config.yaml
d_model: 384
n_head: 12
tie_embeddings: false
weight_decay: 0.11
decay_shape: "linear"
steps: 12238
MLP neurons of a small language model. Each row is named by its layer, matrix (up: input weights) and neuron, and shows model dimensions 64-319. Each number is 128 + 32 x the weight over its row's rms, rounded and kept within 0 to 255. Numbers have three digits each.
After each neuron's rows, "fires after" lists the tokens most often just before its 100 highest values on Wikipedia text that the model never trained on; "fires in" lists the words (lower case) most often at its 100 highest values on Wikipedia text that the model never trained on.

L6.up928:090164178089087149099196133138134160090101132151136171111027169112144136125150116149196105136180140150105091106234047113167133127114152137085144172139126138120119103140173123136126159089115162162142181121128110242118131100135097092174144064138147102096138149102133084177125119106160127079201139162135139165129101139174096160142167106158124092097132117087154126157138140114152122114217106111137081172117143088142109136149110142070113099069104130144106107142137140131121146168169145164148122108072149142129125157133113146175160127146166141115076128110188150131179172109071134130138076180137121157136183097161090077128074190161095057149115105144111132138192143147188096139146139102170125164134084081119154106183188085124115135142114103115125134166105092079074111153136179
fires after: " in", " on", "In", ",", " In"
fires in: "january", "september", "march", "february", "december"

L6.up451:155114123112074195151123115129099108110123086110154111091146132124085177138154113155121138087126132172154231182201082153042133144109067114125132063155129112104080176146129072151166157075120181164149149125104201192157151117149114120124116126171162133116086170152141155122180093087151105118142124109182126130136104131154096107084100136121172121199122122156150149153160144158117111189185174150148182166139153101109103127154100120068124117063123143133185157152150148141122136062189125153110150137062128115177171105087114132090189155124119120146119163155125154099158099141124088130196149134118100169159130129171138078068097156178159181136155145130128039086144166183148150133068136149143140145230116145125128130152189107133093137084124186144102084117126127119084101162128115
fires after: ",", "),"
fires in: "which", "and", "with", "it"

L6.up143:100109094153132132125127078090071177113118139112131101041044111142114198156141137129142151103093166184138099144138132107145174135121105137109166092090179102091132185126105193167122145083138130128095112166120144149199167078147162138134133143125107165136164139166129138098131059177124156073184067088109195140141139188120122140129099081151135113168153112117150121125099149208175201130138108156110080135151187145132115165135108124105082078142104156073090129116156189161115141166153089137086127047116143137113139145156135156151058151151127100169110130175099075088103136119157116108152175138121081166119177158135127122141072142138164156147087107162110113093157123146131140188104142108140186122184098167070127113184097123141139149169124121150173044189089102087117065120129157
fires after: ",", " was", ")"
fires in: "which", "was"

L7.up836:078099169108097157142173084135123108106132135128165107110132081136105121138103136158159169158083131127144163137238087104046145147122117175081150090126161129112141172124145083140096113092126177112075147154141138158183137135138100093123101134133101122104069098177131091112154077082134136132108152113151134121091083100145088120081161110097140131205137104082146168121181140151183142157127105127126213179120094134090117137142128126101164074106150100197195124137132088143150142135152097138035069163098115133194162088132122089143116131109136099167107148145156113059096093138090102088151154153122088133139081156174137101095097147154097120146134159093053132133158106092118056073113117136168145122154135137114140098167196147109044168154077123166129158116100115147110066107142142
fires after: ","
fires in: "and", "as"

L7.up512:197129120114135195122131167108142129136106159091154133096088120130127112068104167123152128132065128133154144101156132180057138152093135170127144081118140136121110135157165130114092165110117118091100087135151070160150103148114128122144144168113142144050139175138082083199222115187114087092101145143189137150167127113151105170100152090116161131120154117076107166148135049170124095097134136107158158205129174073138135069166108148142036090131157120128147121156164148137146134122151114162106127130083144131139167159125190127172134165122168091143075168170124153079163133153157102123147187137088115151124125155201160132060101120118163095149156111140107150166111156138124151134104126144134202149191090101110138124146205122138101085138101141143098098166141103119108106129138071
fires after: ".", ",", " where", " there", "%"
fires in: "he", "were", "she", "the"

L7.up1038:085099050075174108085169099128086174113111128086129157132087161130134157133136217166138189150138154136142104112075168162141157138096070140120128128110150139157119126150152166114152094122112187136163123135137170155222095168146116111160154175156129134112122134159149169093156117148172120106146100169128163134133080118167094175136096174141122106107120140075167183153127098121140138111158114120176194134111186123137126135120096161071104104185153072105132151086109150146158072097160178183140147134138125106137150092134130145144128245134150072162140129081116066127165165176165138149145129153149115109133040159137062121158120129128101171137124142099109128161172121170076074129126139118125151153148123133104170105189144166145136135137127138109171159175103110151096124141108173
fires after: ".", "S"
fires in: "the", "in", "as", "were"

L6.up161:213110112123032060156111153111118140060105123074079131092074161107138127160148158145155122116126087107049117165118108169103148060099098176107117119122158062133150119154124167122150150091146132090175064164145032110130135115130163131112153141148090204108139148121159100151115059156100129145139116114095141127148150192133151101096034118101160090137107105153119152140128134173117116151141133148014078134133168117140101154078114152114130102133082145059137085136125104160093102107084101136102131145062115136137084142101121214158165094151121122160147183126094129152134180140180095126146169144119093112088123111136099144116116098125113094129122125126141162136142113101138166192123120125180161174157112131044120131100149074153125166137142130156112121116128129163124113148097136
fires after: ","
fires in: "and"

L6.up1036:093119070105152159147157130015116147101145147091102107091056066125092148135121161154179177107154140112118121171172125122153134138106080128084152110096173130110122178158146091129134125079133168105108065134144161096164136105152165139147166153125090157123096200138085102125147089163176157076171081118120114150175146171129117166108088142133145101190128120116118192166169119167159122123161159099109169124108164111130128136058089132105112067134099154127148120106127140173095085142130172125116102086118158119113172070103155168137112174130103060141116126124157124092171072139167162141133218081106089113138181156186124104170091184129154166135130142120107182131219083125139110133113116134126158101255117126134155139149153175106121137132164118183158100100117108158068106136131127
fires after: ".", ","
fires in: "and", "he", "she", "it", "some", "this"

L7.up744:117088169128189200159111152102130170136130118143073089090116119143127131131085155077170151156125107189170156152199091101155113100105119129096169136136131153124109098142143151160137139077148123102143130183140172152159113144103065160083172144146171143124151180152104134176178111122153152065135126093132039156083124089152065105082123116089140084090095115096118193130109123167132093166131101091128159138124113130067108117082113104130102182168117128107146140139147134102161124144143108158118153071104203098180132121126202129133082214092147125143115091157143137099153138135166121143119198121124147116136136133108131149148129100143173135155158178130121081107144187190126155116169149131082132124153128150100114151135131179118122146129133155164122105143139149182109108157097140
fires after: ".", ".\n\n"
fires in: "he", "on"

L6.up105:084120168090102253182123160141133045136129109094083119095130109161091133103140129116141169143144171121164189167137133151133109133121134190131151097149080177151037156186098097075193181074118145069101138126129113172155112148147136113102110149165064135077073154119125143126144125111126129146166141104126096152135153095129126136087150155181120121104126133142124170153109134132139060119165157140149193156166110162109093100171151128140141101095115102134189115106111116144111088183125142093066089142156177133204159152060173115151137126168133118124138100100143083106124104058170133127139114123127128083148159161162146112124097137131167130143138158097140092164165147125112117081128140153110083147205127160128123139153126106126068099106092098205115146139120114112135121168150117
fires after: ",", " that", " where", " but"
fires in: "he", "she", "not", "all"

L7.up1343:199149173137073112091081192146127141126157106110129123124129131119118189104126178149174179121123115129150161100231102148107149123105111171122138073162123128121131189118142101162135143121131127141136080107151148165134165176164191124142115077141119106079121176112157133150197029095125110165138125118191148138132111157115106118120124059056158137101150140120148132123110165162142057127097167173166181118091118149105124105141155078142169139127138120138132133081144078117073144109090149156078133137092100125134103072090075132140147138118134104152134152094135174144204126095153149115227092104157095141144131125157115128140136181186133103142135135113124117187109098107115060079110100144122123153089114150127118076119143119125099170125112164092130189146119192128129061134104114
fires after: " and", ",", " that", " E", " but"
fires in: "to", "the", "as", "by", "erica"

L8.up1419:119137174103153130162149126041152087127149145139125150096149134128121150118122151148198159098164133155113181138148105128178132151129060129113097090171160135143108185161159107116133124141139141175146134073148098136118149118135191123123173162146107174059092171075128088101137016121089131152188158097116091165130117135158094082104138108102192076121190139116146151140108181085186122156122159132154140129124145115103124111108128111132151131108134134140147097054129095088146152137072063124071046114115152145154183095103077132111144121142151079127117135098198126112160093110123153180188175134105178062163140202173118133083133166077110154116127119132092103115110056125156172083124121102205161143120113165100089156129119085102185168138104138123099079094090111127125128180045093
fires after: ",", " that", " the", " when"
fires in: "he", "it", "who", "which", "this"

L6.up1008:155077151139099054167190140048145178165131123129093177092056149125116145146152110148228125151139162090157123024185176071146120112082122097150123155059172138145154123117127141170165114160105130164119099074155111132165105166101147118134141054134123143129157114139095137163095130113118141147108104144129138127159161079139099112164144104182175071189090100121141131140101179083133141136181076139128093168116182113112106098117169082087135139117134150102083116114174125099144148122122137101098118150129106120164129103133104123146175167111112111140092072140131138164080093112166135150080163171109163128104102122142089136140102139107116151125085115153104164194070145134127064161120128128093104176134109134128103115146143161140108228120149136151133096096115123138118168110137154
fires after: " of", " in", " to", " from"
fires in: "the", "this", "that", "each"

L6.up279:158071136110131169137087163097129102087186117123126148187093136132136143046126136110116166056172182103143162087151164112104097120090135107156155071079140094114165172097139127081132140100097144095155125118136134166101128132135129141222131172133104155113067180126111081078112087146149178079132120108114126150113175097121122123061083120140156123113171162138156212160130152168152138217113136177173179131126130125088125162139098128142133017069109160108168148070113161157112085152136148130068113120138143125139193103123111103126128135124114140135073172165128085099170131117114163106152182093114088175103112151165102075134127138151121143133188210126083096154164099153086139143099140110154159120251143168125120114110157179125114108126126105166132096132110139125078088121142086
fires after: ",", ".", "0"
fires in: "he", "she", "and"

L6.up872:131168103071170164144168121085153179123070132057116117101117093147086127172090126108082136158100155089132164163212173164165121141097092089120120116145122118095145115198122105170178139082134150137114051134136112097209118157163133161118174216178076120071067162122114079070138127125173164141146130188119091155099081110116105146129074145128177086140110151148128193137171133151137135196143118100148156148157145075112128092111102135094099113115142140133130089106142141152179107108183133140158138161119149117175159129106119126092182170135189065166120125079156148093141082166137131149127201113104114101153074154156102061117085091095169128139167188123136104115184142124135156087152135154152170099177090146140160127125138155116100200127137169169131102180100103133109125150129111
fires after: ".", ","
fires in: "he", "this", "these", "his", "which"

L6.up1401:083113103055133194182139104119072145155098117094111144116034137119116179161139196153124187153117169159155141162118118188175132140116103135125127136107153170099120189188120118140144195118123127063097072127118155147183134081147119135094129202107127189053081166135106128142159122150099141217189144141153126156172143169167100120118128134143139081127099126144161162130088152117145104127075139136197155154170134135146113113104104143114143175178154147178215171071117130133163063118112132145128084118142118147149163105110147134117132189114153103149122086066128091104190117162162134139138124097137121117145174169174063128168147163099159203139149108094120101163188109117135132132123111113176141107183090136095100127178096197146140129149104086179166137145082073124125104191117174
fires after: ".", ".\n\n"
fires in: "as", "this", "however", "came", "while", "it"

L5.up1489:130158100149135105133087124115101130119124105110105084126158122150079224158146155139122138104122067059000113159180144144090097105101099134108167109107175041107130128117129124128111130140124108109158130174152120102150155083138151173096163185145149140110098129145145162151115072138174173130130117141137135100118169128136135106073097131052134141157097111169188101095155115160149089122119089122122129109081153133129122152099129090065108087133076151076156138133067143133126149130156144160100127116087145123127116070157108111170181126082155129143113169170160125132106148200141075129189127147114122149162110112089097155112133119156099154130132092160097095112154089117130149142146105115176176113144148169090144130126124142101106161149137128125133082111132104219152071114115146
fires after: ",", "ic", "lic", " |", "il"
fires in: "or", "and", "known", "died"

L7.up25:082122096044156180141127156082099074119141132128151196120119163129164169091103135169136166132131174107145191177143109163130104109100115136104065085140106149129139200119161078090179145130094154165108099129096164123112130108166093131098146105136112145019099147123124088081161088135096127159164133123141178141093146123155085154131092145127164105105130155101148123111077093141165104171135120149176184191098164120093114159081151122119108109153146119107193128116145090116160081083086154133109092149133139104160152031109095114131143146103196090162100146089151106074182168146128150185199215151119142095164142160113141111102139173104155133105147148116123082202165119173146152051085120117165118107144078171102144124178111192131179098115068143096092088145152128113116080176065096
fires after: ",", " where", " which"
fires in: "which", "it", "where", "of", "also"

L6.up1399:179131134134092170135093159085072126103105100075128107067138131143099169102162141087165153106094136098119128152247156129139133163087103136094129076110132086122142116109145144081176132067116140097127119175129176154100173108187162105155120162129200126080089150128149153180146098134169122129159135142192106139132138139122126143072101102137184131152103102135093153170118152188120093160146193109150164136124174151160109120151115129073100087127121150106139125179141179140105128118120137184054158085045122116191157115106119176177184172132129140157097184199142153054164127147100102098217186169055106109171139171142108119091108135147155138119153147114114161099186157111140158095123131120138159145167138151162162122113151099118185140127093165157138099151162143150089084186112090
fires after: ",", "),"
fires in: "and", "with", "or"

L7.up543:128085133117103133102135130132134164098110144089110115081119066109125169130134092163108128110214094071090112160161093120083135099084149130122135124146156113112093106132132134131142179090111101105112158128139185092159149161200201151151102146136158154170153126104151147138132147200133115055127090145162032152102131116130090159138113103164181143133098084150140121112124198170124136109123198094152139077151121103112120131176113109174186101129076196166122163095169196113095159078140106141100127056132127138109095105085121102153104137086095110169131111142186050041101143105136145095155115148063067198130150065100087075221117122173162174133132155147176157117164101135101142136096130144123114104180118104124122159151147118099122159118134155135125096161113123090112103144113125
fires after: " is", " was", " "
fires in: "the", "a", "an"

L7.up509:148067101132153206111151090146127193095121123114110108086096092124115156129105160108113066107138123102176167116106146119104167160125150175140178095138160105159093125180145103134126080112114122168067112122101198053098125086104147085193102181125134153121107165143101105154150134165173099190123136122098192137100098103127115133107124149117147184155075136139078163144160154148124114105166154064169118122106145127091086108130157089150099099124099049180111102120148099087120145115104059144071108050088137132162186092111115183062100137124074147122126107161112148122119149146096114104156205110031112047140118064082121055116098096118144148106184151131137116077141141144107161154172143164144133171133153197073129134136146128089127087120151051126111076169170151134115160109092166
fires after: ",", " is", "3", "5", ";"
fires in: "the", "m", "cm", "males"

L7.up45:059155124080152118123104142129162169176069115161121185100109139135164112131148149173122117128186135126137099083063136108166113126091111150068146215105119141148081151135119115171089123125104204155104106100075145161118058187153152148198161082151185146111154151130114087082121142196150112150144083142189095127097102130156090150145175101062128060097121148118153123109139118113114089077137088119092107113081073142110076067108159135138157159093122128159134118178125121128142138119169117114131145081134180119133109137110192181099094148145128120112180142145140156122152123129132135145065080090154093155107119093144093138089103133076144147149066082154140141125116130131098093119103101127133092123155136123156088121120110134115157159084177122117106088103082195122147152117115189
fires after: " in", " In", "In", " the"
fires in: "the"

L7.up1099:108083091109156156127109221153165080123119126140095143137096157119168104136150096165099156120152118124094121100160087121090115081130093114171092165123176151139115160075091145132119122105118065185127061151132197138156130190179084159102128136115086116141108100105106113171109151121126124056179061172204097133148124157122157117078182121113070065152064113136203103131178156156144071110125168132152140126108108101178116135121190117107074141148129171159107100136144126157100138128210187170157172185121103125147079094100095104124107114141103133123077125174163080089142083147119140100115139151067119198148131110046095149149113147118123160134103121138150173187140145167062130118154140155130104095100108061136112160168189117110120179110111076131188210118152097153097098127128179
fires after: " in", " the", " is", " born", " was", " his"
fires in: "a", "in", "on", "early", "the"